config.yaml
n_head: 4
d_mlp: 4608
activation: "gelu"
bias: "none"
parallel_block: false
init: "normal"
lr: 0.000596
lr_mult_qkv: 0.4
beta1: 0.9
schedule: "wsd"
MLP neurons of a small language model. Each row is named by its layer, matrix (down: output weights) and neuron, and shows model dimensions 528-719. Each number is 500 + 25 x the weight over its row's rms, rounded and kept within 0 to 999. Numbers have three digits each.
A block is one neuron, or neurons of one layer that tend to fire together. Before each block is what it responds to, as a language model described it from the Wikipedia text at the highest values.

Responds to: Key words in infobox-style dash lists and table cells that come just before a value, such as Died, Champions, Distributed by, and recording Studios.
L2.down248:553468526525508478498497516484522479524526482510466542591545492496529489514525493541488470475538507485485463485496514506512503495536445488506514534502468505502501500516494502499478472489509507513481469500505515496490506492531522498521494489498495476477544432451439461495481503515486523470498519502515521500478498463467526492491527488494515520506483508487507483502545517489521512517540524473500485473503481519472526528482506511486494532524454476539550556513471511489515512491502546502477507496474541480531510482522523526439528476502484497523490546475500536499477465508489481513
L2.down457:511562491518528504488508497475507489519522551475519474499464534492511525521440491512554496474543485481515502537464480480453462521517488510502462497447486516498537479504530509506540507514540481476532527536501512500486478493528500466475482512491479443479486512516492493480508479509477511461506531506468498463486453483509526518529542473513476482518522521490525527515466509493525502520456501488514502499468477502511556521475497519442508522496440514542505526484490501514503511468483488487485466478473495476488532491510492495500464492500447444529493508484486494474521496532498509480
L2.down538:482612490505503508473492491475509474492536496511486490536515444494507514481484492534516502519503502495448524488472490490487526491511477479513488557485480518495479508545455504513525468525516487460480528500487508496524482493533531486480516498472473474511480513510517478510490497463481457517494515495489522478497500496519468489476503531462500500502513503494498489505566501522537500550498554481488513483505493500521529508488525488498492542474487465499507514501466490410483520473480477469515480498481524479502547499499533517501504540523548476511441524484486506511473481574498522501
L2.down808:484439461489508516495494524513470452500511507466501541467464557504464528481456507483530483475500503493483522480504515524457468505457533471482512491533500507524469479495547543498453469458500459512536514470507492481469532493485486483519516510515511455531520500488489480489491505493496545479489502512483511532498474499508529488520515492509495559489538508515490532465476491485493504539526481524483479506506512485522463463531442515496494562479500540456471506505489513501485497501508551510507547474510524503531462506483530508493474480528483554532562531465509457552491513463476461530
L2.down868:506480528476493535501457561506505500470551508493513518509474483464496495494494502513467471500452530520508533496508490541445520504478507533522498502486494519520527526498512501504483478520459465502493531453527476527518530474485469501463477471472518501497464521484490538496496525515478498473519506479541514478505485501503499497486572507488519436507470531519482510543460501522496502525517522508452544487513450518486458484503491490488571488454483503467499530478515467480489514558516519476528513516496456542499563436516558475511532462536480481459500507464475508464487521516498508511
L2.down951:540448522530547476500512483493499501502495475525545485536516477484493495490525501503513496461509543528451488517532540501495471496468484504478522514536486495509472494491520495476502510446489500501488491477516495524498507504533565510491521543529487510511544457490521493514494550506487501557486507467539496496490459540517497469493534566490475500512515508490503479491516496527498481486518500502532490497510502474527488469521515521488494523515539430529519509508501511548497491539506524471453506502541530534506495506473457491512538532488511469544494517487487532521505566502492500482
L2.down1106:558480476460516507501524485491518485502537470492532514437448565506481505502499508491444517442463542490521537545484489520532487497470577484497524489474530511541495487480543516507490516510485460517474510566517484519468495507482476457534463511501503489536511522511499499496515489507456495491469527493506496499531540505512566503519506492523499460527548472512502518499474491507479507529494537491489513502505507454468476435553473451483482499467493514516501460504507525491522489501548540444489488529493497504495520449506508474454496482486578502498509498501498512480462514503495480485
L2.down1575:491507471527514501492530480460499508494466482490492470509432470469496484496504503491499474478479569506526576491508536492477476482518501480480506520498468500500497507511511459489492464476457492491519495501506472525477523502530502480514467478469437538502478479554511500511510532502544486517494483525526518492498526462499520508485540490483473508472486492502509517484494499538542501501453554533450529498493469504482521520520452525539493503526481494509507466502488487502470533473470480534506424514474520510490512489489506527541525509508478491521523497490483508544495511467477492482
L2.down1859:506444458516496507503473446467507440496519510511488560498537526525473487496487485497517485507470483512478496470473547452456500494476484473464481505484524491488496502486490469509539495491516479496495480524489511514480518507501501469509454517490530443468518500499473501527491494503528540529517464541494498498518472508484517492542469470493511485485496474517519516534518477501520496524478490501477471500484494488493548517503498501483491497519552499469491511491540468489553459471468518493537466487493558518492531513501495527489511550474493524537556476482516491498514489466520513543
L2.down2033:506483532471441511496486483521466480530491530446516496501507486477461512510521432521464483527504522469504422488460492545515475507530483562545524452520494480538508544427550468505499541553516519508527513492515524458499476457488536486514481505460548489518513472491483512477519487504478533442461491516525487530495476530467516500506487509501499481529470494445490473524498541479490453514519438517522486457452497494509474478529522516518496502467483501507508482515509511473539525455481484503504446514478512451477518474506514483481507530489486484473505507497550511526459538521550495518
L2.down2477:490510475444505529487479530530518471507481515503454563503535514475492509462519510472483467470494457469526488506472536490462468483490479491510487538518470493514499494483498497498508471497514458537519554533512505441511492507534504481523505478470505479516473490520470524471499479502498521516508530429537546487522490484540545528538475497568476505494523530480527474524520503487514492478514499465521502500504517475503493511462490505492500496481471515496524506515481503457500484473511497516550504475482541534516501472483507468512454499515501469485502482487451467497471487550509500479
L2.down2649:457530499487534499503480480497483462463486521520512516514490501525518492490533528526494543497462563510509486504456550498522498486505489460486481445535519498509497544475479502506544505522484498573511529479514463511521482500504474551481466498503512500476534526488499521500488508540501507502504493468503514561536518491438493504421528526508498500510475508495463516501438493552507506508490500486481520503505484455499490483465512461485501510468493511524503467465500507490511542533481471474470535541478521572517493455525525494519566497504544494507514512472522511458471499524490535484
L2.down2793:516497552537488499507523534505506497509492520538541496568487481489500516497483496508482521500511474495502487560495446535481480516477479541484495457452491502493465527498536504519534515491516504477517487498523492545493441515510530499515523497506531522518509479514476492500445495521512501473510485504515520496497501453519507493504498513514520458560504511492528549498503503508495493503471501499466471523497476461498504496482526507501496535488566497480495514440468495493488458473494486498455463488499530451479521520504494453535503508466500443490512524473479491515483472498488495503
L2.down3088:488483476450478512502485482497462523501512414482526526502478487486513501492493520496518483489483512510491484479514506456500502491516481513464527497516473498485507482467560549499526469524461528505513524480491439491470545511480527455467517499538494506537521514515511522562477491480499487498483447523524550484497533473473517506485438567455492530508510530500494534503485487483519523500508533519474509502519469490464541500487450494492497501528500446506522534508494521518501438521479496490479569511531509537515433483479510504492490504522499482476476498493527501483503518494506506523
L2.down3095:461494474491542516514498516504494516556518481498501485502464505468496528505449476490500546458517476529528477481532478485487491515524499497502488514492471485516477476487527523480495482495491490457506445522496490527536522494537488471481489524539475573480538499474454518498526505466541486485468466509466458480462477473487527438488497452516503481518532506493513518507481520494480516563479466559481529518482448472509507503562434510474487471512530526490513514450511513485494454491510496516470462538500491489479484456529504515533489495544507500552499498468533543482519477494500495479
L2.down3995:491499545527447517480527500475543517518499522533473523503475479468503520491491494475484531518511491469511499534465424524520488490483501522451521517474510506497486501503510517501527541519466494461535513478525520515502457498492515497488534494495500515480485512521471519553496447489500474490490512490519566497504524463501481531535463506501519472564457516512549516458518492491498519499504560503457495502493505508508526479502507501479499529526520496531495494469486479487486467476518494491443478492510511487496546509551496486499505522486505449464479510455535477520486479507515522518

Responds to: Final word or piece of field labels in structured Wikipedia text (stat legends, infoboxes, table headers: Home runs, Synonyms, Attendance), plus = and | markup and past-tense -ed endings.
L6.down3275:509482460475513454460482503489508521549456503494451516493543484454485445507525451507471482502473499489503494473476481480508495496515488507524526512522505518474487443492493510553499494522536526521500483478475488470500500545526499492487534508515500522531466491493488480543512546492488503499548455531522500500496515483496503516517513515509478506468527517454462509514524514520489549505488463602492511515520484513504475479489518491497511473493516472470471479523481504474488471468500536543492477516474482522487522464524489478498527463463522522547511489499517494500511523535480521496

Responds to: Pipe or blank cell separators right after row labels like Total, Turnout or Total votes in wiki tables of election results and career statistics.
L5.down1389:499475462473517523525514521509518483547502481545501487479485514532447493519524499491432524504514496489488495494467468511547484497502455467442483519524512495487466502528446510513488490493508508501469481532493455526492505518523533514488509506491528525468517519498558542524469547479492483539501503525529494502511542516546485462554495476489518468524530436495482509504518448497516494471487543482506477501509522536512543441496516497467478491477451487510511546490460545475506502491484487540485470496511474500500493512547494527478521553471495511500542515460485512482473507497525578510
L5.down2591:496468511541515495484448490513537524531499476487550489514508502519507502527534519467499497467460555495441459494525494483541508471489522519529511492511521487506478426537494497457530477475517523506511471501463543488509463540477530511486486527476509474512528470508496479461526441471514531499485519558519473537527526464489491515490502468489444485476466465499492519505507540511463517486519521516527519469443517468499532511487530508514482498528497483536479522489519511502533554464530475550508495528471527461478477489463515470469500498460495503495481509562490490496473526493530519505
L5.down2841:446466477494509415490536503469498502541501488503524501490480484478491454513473487439494512521520488459545516510454537499522489515520484517465488528527495470536514532514522498516481529545483499522453464514475498496485493482502501468471539496522522500479496549482470454476475558499480529501528470437517467519521514504504499518497485510505477506496526476491470495463519467551523513499476475490471511518556472509538474551530498493442520476443528475497497496490486492471522502521474485509503511511497473462504488451513501464481506474452534495500522477468505501471511525484514490524
L5.down3608:489487533462534487485497481445528500480500516493521471540505509504510519470472463534529462510504536496501526468531540449486498512466494520526508470471448496514475494538478510497486523497509510476472510559466545510514514528491501506487475563484513543557527466493506503485478511464489492545474505492527467509556478471485504530462505532515516484487528530508487467511511508474488511481499506487491498507502466525508476510498498484526496498494476469503477510493531529513495490514551481500502500480489477516515496494488480505465511505518503493458454476520481482469488469506493552470

Responds to: Markup at line starts in Wikipedia text: = of section headings, table pipes, infobox colons, list numbers, plus words after France.
L6.down589:499469500506443504523522542495469543503506486510521511467469545470545492473498508504512533521446497499527500510473485459509483499495503474469494503503537513493449419524497478501477509509481499470490542494495511500490524505508487477465538495491536484483505480491540513468482478495495520521476520507476537483519490470526488458514501515504442493495475464504518482480489471486510500498518507521495532460495483520465533515552448480463493502499504524503504541492516458509496453461526524489499512468501483522532504500476536489480505537508510515493508477494495466492509511522546518515

Responds to: Field names after a dash in infobox lists (Department, Region, Radius), pieces of acronyms (GNU, VMI), object "it" after "made".
L5.down203:529497511484510517492496490519472506547501503482533501516481455510487508500498531490491517494496503519466501498554505502507480505511483496498498488489493502497532649477484470501492494494502509482496498494495498517499496537507500512496495508495476485515512507495486497489503506516500511505498491493527491501496493505498522488492495494494509481492500520513510495490499528526494446500488506514506496496500451483533484500431524501519512503494512527513507500495462485501496489492472485495497492502523498493487491476500484519501495482483492486507505507511495497503507502488502495498
L5.down2022:493476492452533448542534449517508517483500495468498484463500529514527489507543496508475489509497490518518488498506498501492531484495489494502503506510507509426468421492478529484464514493505509500506515519510493526473531513523441468507498487518544489466488493493495527504527538510504542492534500533500479507482523504513515473494503487484505514531526431484469513518496458480520518503505489529492476489533506498514429510533476492490470484540504488473500470515499509454470495530501545502493529516498480498531482492506456476460506521522516501516478467496482498507521494526516518516
L5.down3452:468491509481508464527522517511508538486486475479483494537516521465491492509493479511485511523502485545484516488501486499513515523516524440515478518516519510451468485508548514473461487492514487501486480482483452465459536489506465497464484506528481470535489496495502479499472493510460542561502501511488478488505496473520570458496531489509485551484538494501502514496509493501526508507494508486498505491524496521504490504544463448438509527504524483430490467511499460481510555486482501462532526487509495525503495519477522533480510491544508549523506485483495472453496450503493521524
L5.down4298:529498537487453468525483521490523479525524502470537500456556493505488509538478535502521521509495531538469548512484449521486484512543534493447505489499540515441484504439479472495493484522506484511446523511523448503502546500540505515505478474510496515507528481540482498476519450526540492505518474515522473526501491491536528482445517484491517550472482483529526507449494504476495496509506504488500485510505537547455492473530512499487448501478504516511461475508524503453464503536514507514531533502482536479513477508474524504540503527510478523519477465492518511470487482439517509492

Responds to: Tokens inside structured Wikipedia data: infobox field names after a dash (Region, Coordinates, Area), units like km, and table pipe cells; weaker on scattered prose words like that and for.
L2.down365:509512521477514531497520541499479478499501518516511533512507546561515504508533505538496478520502469500487487523518535544508497520471512483501496545467451493484480487511497494483488528502449516523503484574497526515468509509531505481538512520481526479471563499538466509525502537506515512515475510437492482505511565490512523491496510492505514453539480539506456516461484501506433485483525517522506509492502513470506493444514525534477496521504487513511488474452520475508472500519534514480487557541502514529543520471522494457520505531513479508531496495488483516502495512452439499499
L2.down620:441535542504498528497524471485470516477514538536482523498532486503504509500513511535505540539486487507542515506518492515521500503483478510503514498476490514527494484506503482510517490482533478493488523514494501487533515507536512536495491516483496476526515518485487474469511528537516448508517500497483507464522506537554520499503492480490489451495484450515488531505490514514490494471495481509554514487509514462487518504540531532508488514462546469478484481483480459456520563476510473522461512457507492493515525469536508503524501469468487515484478481502520503518493528518503471489
L2.down736:518539481499528498486520504552457481539467489512501484471481556509524500494489512492531514514485524498510498490470509527517477521485510528500484492502492493564519507517546490491434489485548481529519496511525490466448508497508518495512517513438470481493519465517522482488494526519486523525506480520506499514511489497500509505495486531526468555491514479501534556522508516521466529501469461485476508515501505464482510453517484546514492496477558459552530494483504490509518503473508520490493501495483521483541501496506455523498528566488493486482483522475477532468492468463493496465
L2.down787:538505515478518521511483487476505512491504459525504546456487481463490499498469479509469538508488506523503504518488505517486516485500465473499504530519506486590505505491509497479491510536513494517516482504476523486465498508449513512448517496507529492525478508499477536473512487513511510467547468506479491500500492467459478534502490500473480516486489503486512455493474501501472505519510520478467455546495504474488550526494500541519562496543459531460504516517524530481532536511513509494537441492493507552512469474500517522491506521518485464516481489487501500517465522511521507446
L2.down825:461494506490472476492510496510508533516495513501494474480478536516523513478496496494493527488519480508504479464466501545529472504510486508462456467495477545520494537455505499505472485487486470528511442483449477486462510512506502529498529468471476521566475475505488508495494495517494464468546488517472519481483491504569495494540490491480502545520469531530439479471481512519502490431462482533485495468514506482467508538501517498511487515463533465474487501564518497552516527517512473479526496478498496502477505471499496512512529443455475504479522516506500520474494469556503493514
L2.down969:496503514471519506521474489462467532497516505460498491521493492523480534478472513482482485494529457499507465469502467538539482510551490540463513502442469505463495512497446532516491484483514524499525536508505490515507479506481497523528450502515501482501533491449507534463512528532478481519524481515520553483489491515487499522502483484526494515498518512510472502444499496478442493508516505488516478493502472507491496515515535486533501464588482544512499505506470490511500453504511480526502474498493511482488529504490523511478483499529504524510514502525460537501534499534498505472
L2.down1041:508474520523484511493511507489512489471522479471511524492492491515514496490528531512521491488500505505509493509532498517532499482527483484482565489487484488490467506506536521488516471474539465474524556506505512511516455497529489489523557528512493513430482481513494507489475529505448437511477474495547470506498508509519525495464485518492472491531462506511519515464467504515479505497541537424519479515495504456490474483523517510462479456512534502515508526467491451502532499521515496472459493525507512505469514531501505463493458508558489491512458501494484512499501497533543512494
L2.down1108:471502474518542513475513527541515526494520513498467486513521461566484504503529483482526528497576571494484512530501509480473507497486485455508510523465493487507502515508511520507481483450546544513478493488515492495526530478535520496514500525498509477467523491468518473510548505517521524516487489476530498491513481487513525511486482462487486487509513456476455481519508506517481515534485518505494496523489467495525520456484531522507483494453532519487533500487501523472479494515504533555519496513487548528499503490487510471532476548483485458530521506434496477471487495439471558466
L2.down1595:462455532487498499460493457469511489500481523526517508533459499478494543511469487447460487492499448497458484480540519537531521489502487534488521481471520511511512558449531519502546493468495508553498433475486506471515504498481524481519557483498468510521455481512481493497477531564491485500479508479485518488515532471510537485480523513513555493498454494525482500489513487517537534473495507482554504470505550479492460508508506500493488508481473483468484509503534467478537571536500526482523475507488507503511452488525498508498544530521417448483501518486539516523480495503513503494
L2.down1692:537543491472466456513539543491521543504477490482479482505475554502518484493482507494529541508499481491463491484492520528470500512509536505522495486543543494475524504467444509506493545515508522546489530541488509507522522489497491481478483523508557479531500480464485498539532486509523533520535495532512476535478529487523525513524499495480501567515529528510523476494502510509488492503503445527506523508505513505473456485471500486523493555474502530504499494542498520542472496555495481500511484512475470511500500525426525484561486454470514520508509489514510491472503492456481491521
L2.down1800:479495520464515497502490529478501542508512471490492493504479457522492504479471516512468547515521514502496476521496524489519470509527520489465486513480500502508520528542497519502528506483516466471468505459495530577502477524514525480517468489499471502545488515482492528462483523475488533489503523501470553504507501516474500504519527491499526473502494561520521474480510511492509502464459470512477526495496502431462544494498531529514498538502515519487505459534508489529564492501548499484517601506469453516480503518503502483526487449433472518467480545519487541482500473513424490516
L2.down2306:482496521524508561492497480478475513464502510518532505531523510504505499507507481509517504445493504526495484526459496533534476497525511497489481471478453496522466525500513496481414509476484506465484489518530493520431517496533527514482474510493493489495524496502475492487556509527533504535506482515538509477492507493500500500495491473516522543536558475504502523505504496531514531554487475513462510513492480510443516503513500525501489512500450500540495470499508493477485502503491530484525512513473485516504520492544490519511512464482502488503500507513484518488519478516501466509
L2.down2360:470483493454496503498514507489512447493517468454459516523501479484508511476536482510526490496498519504483495525444499511499516471474530515490526534444483514506507483473496455471501459526437512524479445522505472548496489487492497537564476487456461458532489490506506518502536525438533461522506520477489492482482533487526477495495500481514524491485531485522523518471521535455547492520482464509534467542518512514491468503514470462461510448516469506475465487472551523486510511495536505498464519498478520480486528540512496479495485502516505536452497488502506501493530489526518489459
L2.down2780:525474511511513507480522514546510514468481517468486494485443500511540510506486507543524461509527497506519496492503493483517499523490491483479485493524507512472510474464477518489523494509486513505539528508495502488490519498525467485504506533519466528538490507496493489526495528530494514494482488462508530485497561505495517494472520484489504496459464532497504488475471504505492512495495466481524523483500481444474452492506502510514504523497470516477485463528492474554507470491503503445493522479482499517492486503517523500527540460521495480465505532503456532462442477460485509512
L2.down3900:480480482505496478484547510485498507506474534490475476516480500494519487510485504484491485476534510492502509501502460499476516509539503522566500479472505482487502504495443502501496544510517500507484498536506500493507472473507535484489492498497517529488468477509504519534482533531519500491505471529518511496512488531549501502480510523529539478470505496487459485436507502527499505514496484559480493491505532509480497497532521539494505456499517489486564545523505486508509513481496517443511523523486548512488504440534542499482510482479484531499496525483490487519529486512487493464
L2.down4369:498469525516513518481552544482532507497489470496528494496520510517512539471516511474549513550466505500519501534497512462527503461543474519484524486507486475502486530511513516490466460459491450453521557499534530456489527509480478498461494483486533501485527488515494512498468500497506532498511518501508505491491499508535498500483525500539451501533473499493515548504453490485509494500516467500474485508477520454514519515489497530508503516505506511501481513526483498532521528465516462516467485525520466553478485511468509488521473500505451491500549527555509461490496522498475498480